Part of a small language model's weights: learned positions, biases.
MLP neurons of a small language model. Each row is named by its layer, matrix (up: input weights) and neuron, and shows model dimensions 608-703. Each number is 200 + 30 x the weight over its row's rms, rounded and kept within 0 to 999.
Before each neuron's rows, "fires after" lists the tokens most often just before its 100 highest values on Wikipedia text that the model never trained on. A number after a token or word is its count.

fires after: "R" 19, "Pl" 11, "M" 10, "P" 10, "L" 8
L5.up1722,243,151,213,166,183,234,177,178,237,237,210,218,178,184,231,196,217,238,181,193,162,197,158,231,220,194,220,232,192,222,184,185,165,142,223,171,250,212,178,153,199,185,221,216,198,178,206,200,190,198,181,208,179,226,243,215,232,219,183,217,225,226,202,218,169,212,235,181,231,216,198,222,210,205,193,221,125,208,215,230,146,191,195,198,144,164,173,212,237,196,189,193,201,188,237,221

fires after: ", " 16, "that " 12, "and " 12, "'" 8, "and" 7, "because " 6
L5.up1540,177,248,177,197,188,221,213,227,174,217,163,226,157,213,260,237,170,172,199,214,148,220,167,186,172,184,230,215,183,198,199,188,240,154,250,154,196,206,166,215,234,184,135,218,206,189,206,187,210,179,231,185,106,196,243,223,188,188,199,171,194,242,172,241,192,231,211,241,215,166,215,225,208,224,175,215,188,160,224,167,171,217,217,165,171,159,225,184,205,190,204,218,196,209,245,176

fires after: "| " 50, "(" 15, "Television " 9
L5.up2294,279,214,164,181,204,228,196,182,213,210,161,199,206,218,179,211,140,137,196,183,213,185,220,186,214,172,256,173,196,218,177,122,191,211,192,257,162,192,169,197,227,187,228,193,172,199,233,203,210,252,183,175,168,223,183,202,240,213,197,171,135,135,218,186,195,305,169,182,180,203,171,228,163,166,176,234,166,196,162,176,220,266,220,216,188,203,203,236,171,202,174,207,204,157,182,150

fires after: "F" 37, "L" 19, "R" 15, "f" 9, "r" 4
L5.up173,187,185,157,174,234,186,148,170,174,209,246,204,122,188,240,249,195,245,206,210,198,211,158,232,178,181,207,218,211,210,232,165,183,162,129,187,211,177,170,170,267,188,194,174,226,167,197,202,165,192,240,153,184,224,210,179,239,183,254,190,227,180,201,202,161,210,197,216,206,186,206,190,190,227,158,214,189,212,206,163,186,186,189,231,187,214,235,225,214,194,170,193,198,163,240,207

fires after: "| " 81, "; " 11, "2" 4
L5.up1849,222,188,222,222,206,246,194,159,247,247,167,198,213,267,214,166,214,156,196,192,197,155,231,171,230,176,234,166,196,205,223,132,205,182,292,243,213,183,198,169,227,182,181,209,144,203,193,154,197,219,184,176,178,206,200,217,183,145,209,160,149,190,200,175,274,255,220,221,224,223,186,210,206,190,159,237,168,189,154,177,206,233,199,158,214,184,213,209,191,215,199,136,209,187,194,247

fires after: "M" 40, "j" 5, "V" 5, "m" 5, "N" 4
L5.up2019,190,248,217,157,180,202,220,193,211,225,214,207,161,190,175,173,171,208,182,172,172,200,156,224,222,161,200,195,205,270,213,168,206,182,181,169,238,189,150,172,234,236,190,235,230,190,238,233,209,193,189,198,202,209,228,198,218,200,238,210,154,214,199,180,160,242,235,236,257,289,236,262,211,198,217,246,194,207,281,114,164,212,186,177,220,173,194,227,178,188,193,221,205,163,215,229

fires after: "| " 65
L5.up284,228,199,206,220,196,215,174,201,231,250,143,216,221,197,183,180,163,202,197,202,193,172,244,222,193,197,207,173,210,216,210,214,195,290,191,181,181,209,177,152,246,206,233,201,168,263,226,183,182,243,225,202,170,274,240,180,240,234,185,193,115,181,274,155,202,236,206,222,217,225,172,194,195,219,172,198,181,222,187,160,219,249,193,187,182,205,207,212,183,189,191,182,213,209,241,149

fires after: "==" 52, "== " 18, "===" 16, "=== " 8, "\n\n" 6
L5.up1989,179,236,221,220,197,248,219,183,177,177,192,172,110,219,243,287,218,227,218,220,231,176,214,209,256,195,237,169,201,207,209,225,199,248,170,171,221,224,223,202,214,167,140,210,169,175,216,175,216,188,191,173,190,218,216,186,149,229,204,210,226,207,206,251,207,213,201,248,243,175,244,177,189,257,163,241,168,151,161,187,153,150,195,200,175,163,231,189,195,235,198,175,245,170,144,234

fires after: "| " 79, "No" 7
L5.up2298,242,270,256,189,203,270,218,176,190,212,168,116,154,205,253,227,211,195,167,255,203,209,177,238,232,165,225,155,192,206,222,229,240,174,248,190,209,206,204,194,271,188,190,183,144,187,235,180,231,214,131,198,173,179,179,211,182,228,185,209,192,219,194,210,190,204,205,186,205,184,146,224,198,227,184,202,195,177,223,212,209,191,226,207,167,162,193,195,229,234,257,152,217,196,207,241

fires after: "\n" 57, "- " 22, "| " 8
L5.up2221,230,212,144,196,198,183,212,212,200,175,212,195,165,212,204,164,211,228,224,188,159,250,182,241,186,207,180,225,179,210,142,222,221,132,229,230,274,178,217,199,185,224,214,192,199,133,231,176,209,213,198,205,211,168,240,127,138,231,157,222,170,179,177,227,220,224,190,237,220,164,186,198,263,278,197,221,165,165,198,201,188,167,211,171,204,242,196,220,161,169,192,264,210,215,174,188

fires after: ", " 34, "\n\n" 23, "\n" 13, "= " 4
L5.up243,199,184,201,204,183,180,268,210,155,196,213,121,202,193,232,191,214,163,189,249,193,181,181,130,197,192,214,153,181,248,160,226,170,156,291,222,178,195,220,253,228,211,205,240,161,131,214,192,256,199,230,217,171,247,212,191,185,167,277,159,198,264,192,237,177,236,186,235,215,145,166,199,194,206,182,226,156,203,201,240,200,253,137,172,222,214,219,179,201,215,231,172,221,235,192,241

fires after: "| " 73, "; " 11
L5.up806,246,186,175,182,223,215,184,201,201,227,234,207,169,226,193,223,175,183,183,239,224,222,231,211,209,166,150,222,196,216,181,170,158,212,218,202,207,156,131,174,251,205,232,185,195,214,198,204,210,175,280,181,210,238,191,139,206,164,266,204,126,202,237,172,191,195,195,196,206,144,203,160,144,260,175,264,150,212,179,224,210,239,209,198,252,209,223,266,180,213,158,143,204,210,220,164

fires after: "or" 24, "\n" 18, "°" 8, "/ " 8, "5" 6
L5.up2555,182,251,169,188,202,255,192,186,210,162,259,165,202,174,166,208,191,246,193,169,188,251,181,237,196,134,227,156,222,244,203,208,224,164,191,257,252,237,183,216,200,185,185,208,187,181,206,171,222,176,201,211,212,197,245,120,198,178,174,204,196,209,180,239,146,234,216,212,150,185,198,194,176,221,224,207,178,154,193,221,226,190,207,166,227,189,234,219,226,177,156,244,220,206,169,197

fires after: "\n" 38, "\n\n" 20, "time" 4, "202" 4
L5.up2349,219,214,158,204,217,211,200,180,206,201,225,206,173,227,187,237,206,186,216,228,185,187,182,205,244,199,174,188,224,242,157,230,162,200,207,214,222,218,191,184,203,208,210,208,170,138,234,151,230,176,203,246,178,215,202,186,190,166,208,207,214,209,198,241,209,223,199,204,191,205,169,217,196,248,144,259,209,211,181,244,140,237,180,214,213,203,261,215,212,245,175,181,238,238,196,285

fires after: "- " 25, "'" 24, "5" 7, "(" 6, "| " 6
L5.up75,193,232,192,180,202,237,219,195,244,184,164,211,227,229,180,165,242,190,202,239,214,152,194,157,184,133,239,137,198,211,185,146,163,210,235,168,248,205,243,180,220,192,212,168,150,160,227,199,276,172,200,185,209,162,238,164,162,185,186,184,147,144,225,175,241,234,223,179,200,200,219,245,240,244,181,199,188,179,214,194,168,235,170,181,195,197,233,168,147,184,210,213,176,219,212,169

fires after: "\n" 65, "| " 17, "1" 7, "|---|---|---|---|---|" 5, " " 4
L5.up1981,190,212,206,197,206,249,193,187,174,197,221,219,153,217,209,227,252,256,235,190,181,291,152,189,193,173,203,211,196,198,142,224,237,164,237,224,244,188,187,209,169,215,189,177,196,185,241,170,205,183,175,158,176,201,167,177,130,238,166,216,239,200,200,203,150,266,243,166,241,189,222,184,228,266,213,216,191,217,214,236,164,216,163,172,214,260,228,194,186,179,259,209,192,218,203,176

fires after: "M" 26, "O" 11, "H" 7, "T" 6, "Y" 6, "V" 6
L5.up2643,254,219,177,184,152,202,188,224,223,207,192,176,209,194,206,210,188,216,194,200,213,238,225,241,193,174,216,172,241,237,227,167,226,207,174,134,209,207,156,158,236,163,140,247,169,188,206,210,188,180,229,193,197,252,231,184,181,222,162,167,226,212,192,207,161,227,224,180,220,190,180,227,185,259,127,197,193,213,203,185,177,188,196,190,143,216,174,212,200,194,200,196,230,198,192,237

fires after: "V" 28, "v" 18, "d" 9, "Y" 8, "J" 8, "M" 5
L5.up774,225,253,200,219,193,245,173,177,237,180,228,157,222,230,178,219,153,251,186,179,248,231,184,225,279,230,221,205,200,249,161,216,203,214,217,214,212,171,172,171,272,186,162,220,184,145,213,215,180,216,199,184,186,200,213,207,181,200,206,264,228,206,188,253,215,193,192,212,240,180,246,177,227,215,142,241,177,179,242,129,168,238,177,208,199,189,183,204,238,169,232,168,251,180,211,176

fires after: "\n\n" 17, "in " 14, ": " 13, "\n" 12, "of " 8, "at " 5
L5.up361,183,211,186,243,227,193,209,163,228,189,206,185,168,192,206,182,240,171,189,235,195,194,173,163,218,181,228,232,167,257,236,210,194,177,283,148,159,200,175,220,223,226,202,209,169,167,221,145,200,195,167,156,221,291,208,225,200,185,218,223,195,189,248,231,243,203,194,207,195,228,199,221,197,168,142,258,207,175,280,203,203,215,204,193,186,160,278,185,190,195,219,148,216,203,150,256

fires after: "L" 31, "R" 15, "Br" 7, "D" 6
L5.up2746,221,225,183,232,188,218,143,218,151,183,239,160,146,202,247,157,219,220,181,240,176,183,187,246,220,197,248,159,222,265,233,196,191,190,181,175,208,196,178,159,243,188,180,250,174,206,208,227,200,192,246,223,161,210,289,190,220,192,222,165,193,182,157,192,217,204,237,180,256,160,151,237,223,187,190,256,174,219,199,120,138,244,213,196,225,231,178,200,205,172,200,187,181,185,195,161

fires after: "| " 36, ": " 8, "to " 7, "a " 6, "on " 4, "/ " 4
L5.up2493,265,213,174,235,172,221,144,149,180,187,131,209,203,219,169,248,213,187,249,201,168,213,218,173,243,198,253,201,202,283,172,209,164,202,256,274,174,269,181,238,172,174,201,185,174,208,198,235,237,184,166,202,177,177,208,226,196,229,187,247,186,192,200,223,201,234,239,206,169,209,261,204,146,196,192,222,177,196,233,177,175,188,182,160,165,155,210,206,152,160,157,203,173,223,210,243

fires after: "\n" 37, "- " 20, "| " 9, "'" 4, "/ " 4
L5.up1023,220,238,168,153,189,177,187,185,147,212,201,210,182,216,160,157,182,250,201,142,147,226,207,212,195,155,213,231,193,225,186,191,162,155,173,203,293,219,164,262,217,161,207,173,167,175,213,126,229,206,199,245,221,185,250,178,139,226,158,219,161,171,204,203,217,208,214,215,244,230,215,182,211,261,239,213,232,161,181,196,209,134,159,173,215,168,133,224,182,150,183,225,212,187,138,173

fires after: "0" 16, "3" 12, "8" 8, "7" 8, "." 8, "6" 6
L5.up712,221,216,220,206,213,214,226,204,194,232,214,190,159,214,191,211,230,200,200,207,233,213,240,208,198,147,166,203,179,221,153,151,201,260,221,239,219,176,203,186,241,262,199,177,165,177,205,160,201,200,266,210,217,245,192,198,167,191,126,203,238,200,188,204,199,180,245,214,222,199,215,186,177,210,209,193,194,214,238,191,149,228,167,156,230,214,220,190,183,230,260,172,186,173,220,198

fires after: "d" 15, "L" 12, "m" 12, "n" 8, "l" 8, "ch" 7
L5.up1639,236,219,168,145,173,169,157,189,206,193,200,183,176,197,175,174,189,212,214,211,211,192,209,244,211,168,216,188,219,214,226,262,198,216,191,168,187,179,159,215,212,181,145,227,184,228,202,184,203,192,220,212,193,179,214,145,231,198,186,198,213,221,162,212,200,219,203,248,229,229,185,204,189,202,232,210,188,270,178,193,155,155,217,217,213,236,197,200,206,165,182,210,171,165,218,219

fires after: "to " 65, "and " 13, "for " 4
L5.up1056,169,270,178,261,205,252,220,191,235,158,209,218,177,200,217,285,228,213,177,247,173,211,212,226,200,177,201,213,189,213,198,191,171,233,275,187,178,274,149,192,150,174,177,209,191,209,221,210,212,157,229,209,171,220,176,195,178,170,165,183,189,199,187,258,211,241,200,195,223,134,239,168,167,228,204,264,213,149,223,139,155,225,247,201,202,221,227,217,225,178,176,161,203,237,163,209

fires after: "," 59, "T" 12, "." 11, "t" 9, ":" 4
L5.up2535,235,223,153,238,180,208,152,190,150,187,254,194,176,245,242,224,252,214,202,197,216,199,206,202,203,182,201,204,188,223,246,223,173,230,208,172,194,196,149,150,229,167,158,242,198,186,226,202,218,199,232,197,231,223,265,232,140,196,187,189,198,272,203,192,244,216,206,208,221,200,218,150,241,207,200,202,200,231,187,158,138,233,242,173,225,217,202,200,218,177,214,169,232,224,212,236

fires after: "- " 36, "| " 13, "Th" 6, "Am" 5, "; " 4
L5.up972,217,208,173,130,166,176,222,194,243,215,222,218,246,216,140,214,207,207,171,199,216,223,185,169,215,167,219,204,245,189,206,193,236,173,233,156,293,176,229,235,206,198,220,218,202,156,222,154,250,167,217,208,220,209,204,182,101,220,257,216,181,179,185,214,255,211,168,174,179,218,208,224,228,229,161,229,200,160,186,250,149,168,233,184,235,202,211,207,196,238,196,226,173,237,220,219

fires after: "| " 67, ") " 9
L5.up1602,207,174,199,180,179,197,193,182,192,249,179,205,225,193,172,183,183,154,156,195,202,207,238,161,242,184,233,242,213,188,169,202,171,228,185,215,231,175,173,189,190,169,240,182,153,258,198,211,193,218,191,173,169,204,209,180,180,186,220,198,125,224,176,175,179,174,158,174,222,189,240,205,159,248,111,254,195,170,156,186,174,216,189,189,246,227,214,238,173,190,190,184,200,190,260,133

fires after: "of " 22, "on " 16, "for " 9, "by " 4, "to " 4, ", " 4
L5.up911,209,174,232,231,171,196,200,202,144,206,213,200,205,225,203,260,177,242,204,194,180,215,212,201,257,194,260,220,241,206,156,229,215,169,216,223,184,260,216,214,220,191,213,206,172,135,212,215,176,198,250,199,172,242,184,199,162,163,213,204,155,216,244,250,187,261,222,223,235,164,236,183,199,250,238,202,148,215,188,230,183,220,180,216,137,230,255,188,241,162,207,180,206,216,196,240

fires after: "of " 23, "Ro" 13, "at " 11, "from " 8, "by " 8, "in " 6
L5.up728,283,156,231,191,205,196,224,216,190,209,201,176,209,195,227,282,244,206,178,199,236,171,228,200,232,166,186,244,173,176,230,152,227,239,193,232,210,177,173,179,171,237,148,253,150,187,227,223,163,203,226,208,223,253,186,172,163,133,193,191,141,189,207,206,188,270,208,188,261,139,158,218,180,223,153,204,238,172,230,220,212,217,185,235,194,286,286,178,220,218,207,214,207,177,183,191

fires after: "| " 40, "and " 17, "the " 12, "- " 8, "\"" 6
L5.up1250,195,208,146,243,208,198,223,183,217,174,194,203,155,221,163,210,192,234,207,221,186,212,208,181,199,211,237,197,225,231,184,222,230,164,204,202,226,187,222,215,171,171,216,208,204,205,225,169,213,198,261,173,185,220,272,134,172,218,235,226,203,182,181,224,211,242,195,254,210,167,242,162,174,203,187,195,162,186,199,190,179,199,148,143,228,209,235,194,190,160,222,144,197,309,200,187

fires after: "==" 14, "- " 11, "= " 10, "| " 10, "J" 10, "\n\n" 6
L5.up244,176,233,185,168,195,237,214,180,211,150,215,205,149,177,213,227,202,203,200,200,226,188,219,246,208,181,194,146,136,197,203,211,182,219,250,205,226,212,235,185,172,190,231,213,198,123,227,208,210,181,197,183,189,213,275,174,156,179,206,207,219,236,150,226,163,220,164,190,251,205,223,217,231,190,228,260,196,156,239,207,185,137,168,209,213,224,216,192,176,223,255,240,224,222,207,233

fires after: "was " 35, "is " 11, "were " 8, "are " 5, "be " 5
L5.up2991,205,245,160,192,178,233,218,228,199,189,183,123,205,229,252,201,246,195,207,191,229,207,220,197,224,177,133,190,210,198,227,215,268,203,246,215,196,180,198,186,204,185,165,230,151,192,223,163,223,196,193,157,182,199,257,227,160,243,217,201,166,192,270,231,214,220,171,138,232,237,188,154,205,178,234,219,184,174,199,215,197,105,190,194,202,178,216,201,189,260,187,193,256,230,201,225

fires after: "| " 68, "; " 6, "— " 4
L5.up1753,184,226,227,234,215,205,157,210,233,231,175,212,220,215,201,258,163,183,173,205,200,167,220,118,181,213,202,201,237,222,171,221,204,248,182,243,146,220,208,146,244,180,232,197,141,258,243,216,207,214,153,188,158,219,209,221,230,169,244,191,107,188,285,168,191,245,226,196,173,180,190,170,189,207,219,232,164,270,205,183,212,195,247,177,208,188,211,216,145,210,156,209,171,147,192,177

fires after: " " 34, "^{" 14, "C" 8, "sc" 6, "p" 6, "/" 6
L5.up792,215,175,193,216,228,219,140,194,173,197,197,213,122,189,201,184,217,231,193,235,189,216,198,204,164,181,208,227,208,189,161,210,165,144,222,194,211,199,175,126,176,171,223,249,208,234,232,223,211,188,227,151,201,156,193,182,218,226,194,206,214,204,190,205,206,202,205,231,202,256,180,187,156,179,229,259,210,243,119,227,192,184,236,134,202,197,205,230,204,181,169,142,210,221,219,251

fires after: "| " 75, "Year " 7, "\n\n" 4
L5.up494,217,242,272,202,220,267,233,196,196,259,232,146,198,223,249,248,183,216,182,217,230,194,197,202,270,155,228,200,211,243,166,175,218,236,192,205,181,194,238,191,274,195,160,194,199,158,222,216,206,193,219,205,226,264,235,211,195,187,167,187,163,234,237,193,222,219,214,179,241,164,179,219,216,216,160,185,195,184,237,152,220,244,181,150,154,187,252,214,244,212,175,162,190,168,189,243

fires after: "of " 40, "in " 14, "end " 6, "during " 5
L5.up523,230,211,153,194,200,194,167,263,180,171,149,196,202,207,215,242,224,216,210,194,224,225,199,155,243,174,194,216,213,203,211,191,199,230,204,229,212,219,220,232,196,262,263,155,168,131,214,185,180,182,230,233,289,296,178,241,168,139,253,176,227,207,230,238,214,262,210,211,217,190,219,224,222,243,176,198,186,155,208,173,197,227,190,218,174,229,214,156,144,248,160,215,170,185,218,187

fires after: "It " 17, "it " 15, "is " 10, "This " 9, "which " 5, "was " 5
L5.up613,203,225,204,185,173,167,220,196,163,145,259,202,163,215,259,199,202,178,196,193,188,197,165,173,176,182,187,194,219,202,191,244,210,192,250,234,219,170,182,118,197,184,212,198,213,195,207,189,178,188,171,164,182,150,217,187,125,195,240,180,195,212,223,221,195,258,189,189,293,141,156,133,234,186,175,212,234,182,235,181,229,196,206,199,234,190,201,226,224,241,227,215,157,234,239,219

fires after: "D" 29, "m" 15, "d" 11, "v" 5, "Z" 4
L5.up2998,207,238,225,142,208,235,215,206,147,216,215,167,186,191,209,210,132,205,152,249,227,228,202,225,206,183,205,202,215,241,174,198,186,164,203,143,214,175,196,169,234,211,201,266,200,202,224,227,227,174,199,162,150,150,217,169,195,157,155,197,228,288,268,187,161,208,254,238,242,232,216,181,214,213,167,229,150,223,198,195,182,144,190,207,215,245,225,234,211,194,212,151,185,188,220,266

fires after: "\n\n" 89
L5.up1881,254,276,182,158,180,174,236,152,175,216,146,204,177,179,155,229,214,192,188,164,166,218,207,180,174,193,172,208,178,214,233,214,234,167,186,137,204,213,239,169,209,218,206,196,130,175,210,195,173,231,231,218,175,206,274,208,159,204,256,242,231,191,224,237,215,218,176,187,186,207,187,222,162,226,223,228,202,181,241,218,196,150,174,231,159,243,235,238,211,170,221,181,169,208,256,223

fires after: "| " 46, "s" 8
L5.up1027,215,182,215,207,202,244,195,225,246,243,207,189,218,225,241,279,200,188,194,251,175,211,160,191,229,168,218,181,191,230,230,159,177,228,236,183,172,188,213,192,244,198,198,219,193,173,217,196,220,175,155,136,181,233,232,252,232,193,227,160,195,206,203,181,238,216,246,127,193,223,184,232,224,221,189,202,169,188,243,183,204,176,199,148,172,180,255,237,203,201,178,210,230,194,196,217

fires after: "of " 25, "in " 22, "to " 5, ", " 5, "between " 4
L5.up235,245,276,176,200,183,209,155,193,174,169,210,195,165,207,201,235,149,239,181,222,232,275,202,150,227,128,236,198,198,261,175,219,175,169,245,156,202,193,192,170,228,145,264,195,165,161,209,202,195,203,193,173,217,223,193,205,134,181,234,233,217,160,258,253,206,204,183,200,160,159,208,200,168,165,216,183,211,213,190,208,190,174,212,191,197,192,199,170,202,234,217,109,178,175,238,240

fires after: "In " 33, "and " 12, "(" 8, "in " 8, "N" 5, "M" 4
L5.up2742,222,247,167,255,201,204,225,206,229,209,168,226,146,229,196,194,238,224,203,212,169,203,221,218,261,210,203,150,234,225,164,177,225,150,237,158,203,220,189,188,207,193,192,197,206,143,191,231,185,223,265,165,204,218,196,189,144,213,214,236,160,208,218,203,235,256,188,234,183,139,218,173,167,225,229,233,176,187,182,237,144,228,214,166,124,196,238,260,196,214,171,179,193,203,194,289

fires after: "." 63, "," 20, "+" 6
L5.up951,232,203,191,181,210,202,170,233,160,192,190,207,185,221,249,265,207,274,181,168,183,203,124,210,202,197,251,203,223,257,166,242,216,215,169,181,177,191,139,122,266,204,207,174,195,216,216,197,192,187,227,213,150,240,190,170,226,213,187,192,200,238,228,243,199,236,219,223,252,182,183,217,231,230,130,239,152,203,229,193,160,227,190,159,223,183,160,261,240,221,223,217,203,232,176,151

fires after: "| " 88, "6" 4
L5.up2580,236,218,197,196,214,251,206,151,212,254,176,217,218,243,255,183,100,141,191,202,193,180,212,188,265,213,231,139,193,213,195,179,235,150,267,209,204,194,184,146,262,193,172,220,138,199,229,194,212,211,163,171,197,173,215,245,205,212,187,161,109,216,199,181,264,251,211,226,186,203,182,239,208,231,173,236,200,189,191,162,222,229,206,168,229,226,217,234,184,198,221,195,207,154,195,242

fires after: "M" 37, " " 30, "m" 6, "\"" 6, "L" 4
L5.up2075,222,235,155,217,197,225,175,170,145,202,213,209,180,189,198,185,146,200,161,261,196,199,198,218,203,203,237,179,193,216,186,230,166,179,153,158,265,145,173,145,197,191,234,195,212,181,213,234,176,190,196,135,165,191,243,183,211,228,168,218,202,192,186,218,210,228,229,241,256,216,223,205,172,206,202,221,157,237,200,175,129,213,182,153,169,161,207,238,244,165,144,153,196,175,227,183

fires after: "| " 51, "\n\n" 18, "\n" 7
L5.up1727,192,190,243,214,198,194,187,186,166,208,195,209,186,191,242,251,187,180,207,156,152,191,197,238,186,191,208,219,266,211,200,150,199,139,211,162,197,201,230,227,249,210,168,227,198,168,243,210,184,187,183,204,208,203,225,213,163,225,211,211,209,256,200,182,232,198,186,158,192,210,182,216,202,166,178,216,240,142,194,201,174,205,191,204,176,246,236,215,215,240,231,184,199,169,232,232

fires after: "M" 24, "I" 9, "L" 8, "H" 7, "G" 5, "F" 5
L5.up1342,266,229,196,184,191,217,191,171,226,201,248,129,246,180,157,231,213,231,215,218,248,178,224,264,194,160,232,241,204,242,215,171,233,214,208,204,215,144,157,171,243,194,161,230,148,131,213,213,209,209,171,246,172,243,208,161,217,197,177,194,207,197,219,192,183,190,216,192,203,215,193,200,208,212,171,199,177,234,203,197,185,186,190,230,128,170,220,165,202,190,241,189,229,175,204,207

fires after: "V" 29, "v" 27, "M" 10
L5.up1743,244,191,227,202,191,215,208,226,224,170,222,181,183,213,194,235,229,210,193,221,245,193,214,249,193,181,203,179,224,292,186,190,249,172,228,187,217,179,154,188,240,183,147,229,209,156,240,218,188,219,183,160,229,201,242,193,212,167,225,181,199,244,213,191,151,186,186,192,221,178,201,194,198,246,175,251,211,216,222,177,156,202,216,186,174,226,211,212,199,189,168,207,172,209,199,233

fires after: "|" 27, ". " 22, "\n\n" 10, "\n" 9, "| " 6
L5.up710,197,195,224,172,221,260,240,170,149,190,224,190,153,230,257,229,211,254,181,203,195,195,242,202,242,213,175,226,207,268,182,182,232,167,211,179,252,176,201,236,248,217,149,190,236,150,209,175,216,233,184,130,186,167,223,238,180,172,209,210,217,255,179,236,175,194,199,191,253,150,187,249,277,234,215,216,164,138,228,225,227,150,203,135,225,196,212,233,186,245,163,182,214,177,218,211

fires after: "P" 35, "T" 9, "D" 7, "G" 7, "t" 5
L5.up2179,217,228,205,215,170,217,153,187,97,209,270,178,160,212,187,236,205,227,203,251,232,220,196,233,168,178,177,199,228,201,196,210,141,195,222,246,251,246,190,201,238,215,189,210,175,193,225,197,221,198,199,232,267,250,231,247,206,147,186,124,181,189,174,189,169,227,277,203,206,236,187,234,211,187,236,208,208,214,204,155,229,174,193,173,204,201,202,238,202,240,210,177,213,229,204,232

fires after: "\n\n" 28, ". " 16, "\n" 12, "of " 9, ", " 9, "the " 6
L5.up1386,182,186,259,196,201,189,221,190,184,177,186,166,177,205,169,189,156,236,184,216,199,196,219,153,219,179,195,219,170,268,182,205,176,214,243,201,213,208,199,190,199,189,186,164,140,186,203,177,233,212,166,168,190,235,237,201,197,177,177,204,138,276,170,194,162,200,235,192,241,126,168,205,191,163,160,216,215,201,214,221,144,188,247,178,199,172,243,222,202,276,194,170,191,185,271,238

fires after: " " 16, "," 13, "Z" 9, "N" 8, "L" 7, "." 5
L5.up674,209,228,195,155,202,140,180,159,157,192,223,230,135,165,213,224,154,239,189,177,230,231,195,195,189,156,196,240,187,251,203,199,180,194,186,186,199,243,98,164,233,207,200,235,190,190,200,241,205,168,240,200,160,239,281,228,212,150,196,233,239,200,254,217,152,216,179,199,269,154,215,167,191,235,180,232,112,235,166,209,198,241,168,172,209,204,200,223,261,175,169,220,201,208,238,221

fires after: "| " 33, "s" 7, "Writer" 6, "(" 6, "Candidate " 6, "pop" 5
L5.up2055,219,201,236,208,201,235,203,194,228,227,228,181,255,203,236,209,167,168,185,226,204,223,148,186,220,135,222,186,206,236,192,180,240,232,238,182,174,175,191,200,261,148,189,196,137,186,233,170,202,182,177,149,199,215,216,242,162,210,235,156,194,207,223,162,195,269,197,174,213,246,224,202,223,207,165,217,204,203,201,220,211,209,253,196,175,197,212,190,202,225,239,160,234,147,197,205

fires after: "," 18, "." 15, "+" 12, "| " 9, "×" 7, "-" 5
L5.up2240,219,214,201,235,180,206,166,255,202,188,242,218,139,224,207,207,146,239,214,179,187,204,198,187,232,173,246,243,223,247,187,268,203,221,204,174,199,254,182,189,219,188,186,214,215,221,223,191,187,173,204,212,198,235,214,176,222,219,180,231,161,208,224,212,146,233,201,207,228,133,222,169,212,219,233,213,188,184,180,173,224,188,244,146,231,232,220,168,256,156,176,184,207,149,151,240

fires after: "- " 33, "\n" 26
L5.up2209,186,228,182,184,213,173,198,150,191,165,178,186,171,181,204,198,226,290,175,215,210,196,209,181,191,175,273,237,206,167,178,221,185,167,176,231,187,254,196,201,191,219,192,205,196,168,245,167,215,190,160,186,202,173,244,166,173,151,217,240,216,172,206,170,203,238,273,212,290,198,217,211,214,199,199,182,172,226,201,177,197,170,164,199,187,230,252,194,188,227,207,194,210,222,181,279

fires after: "t" 19, "T" 18, "a" 17, "s" 6, "Kr" 6, "L" 6
L5.up3021,210,261,129,187,144,249,157,207,160,165,177,165,166,205,188,221,187,225,177,181,191,230,176,246,193,204,177,191,184,212,209,221,171,243,140,160,149,225,175,192,223,208,181,210,240,221,180,238,199,215,252,204,198,273,271,209,168,236,228,227,229,218,191,164,226,211,204,209,202,241,195,218,194,226,185,159,206,201,175,160,189,225,175,201,168,240,208,187,258,215,269,190,211,208,230,221

fires after: "\n\n" 48, "= " 6
L5.up1738,195,205,263,120,192,224,220,199,234,189,216,190,162,227,211,156,147,225,177,209,160,243,191,162,231,143,228,171,178,217,171,243,184,191,241,194,204,133,227,142,192,209,250,193,224,175,240,155,221,177,210,161,137,200,248,158,174,212,202,179,206,215,184,208,222,193,205,184,245,200,205,203,259,232,179,203,199,190,230,187,211,184,187,199,187,193,252,145,197,205,223,206,191,164,154,247

fires after: "\n\n" 90, "As " 5
L5.up2104,179,223,153,167,178,185,226,171,161,211,185,196,171,204,229,221,198,154,200,198,166,214,145,203,179,159,227,161,169,265,188,227,214,202,206,149,210,198,184,217,212,197,229,212,104,209,227,194,165,197,239,220,155,189,247,190,170,211,203,197,209,205,190,273,159,224,220,227,235,184,159,227,200,272,191,203,154,164,191,228,197,186,170,221,165,164,213,154,250,178,189,196,214,204,248,207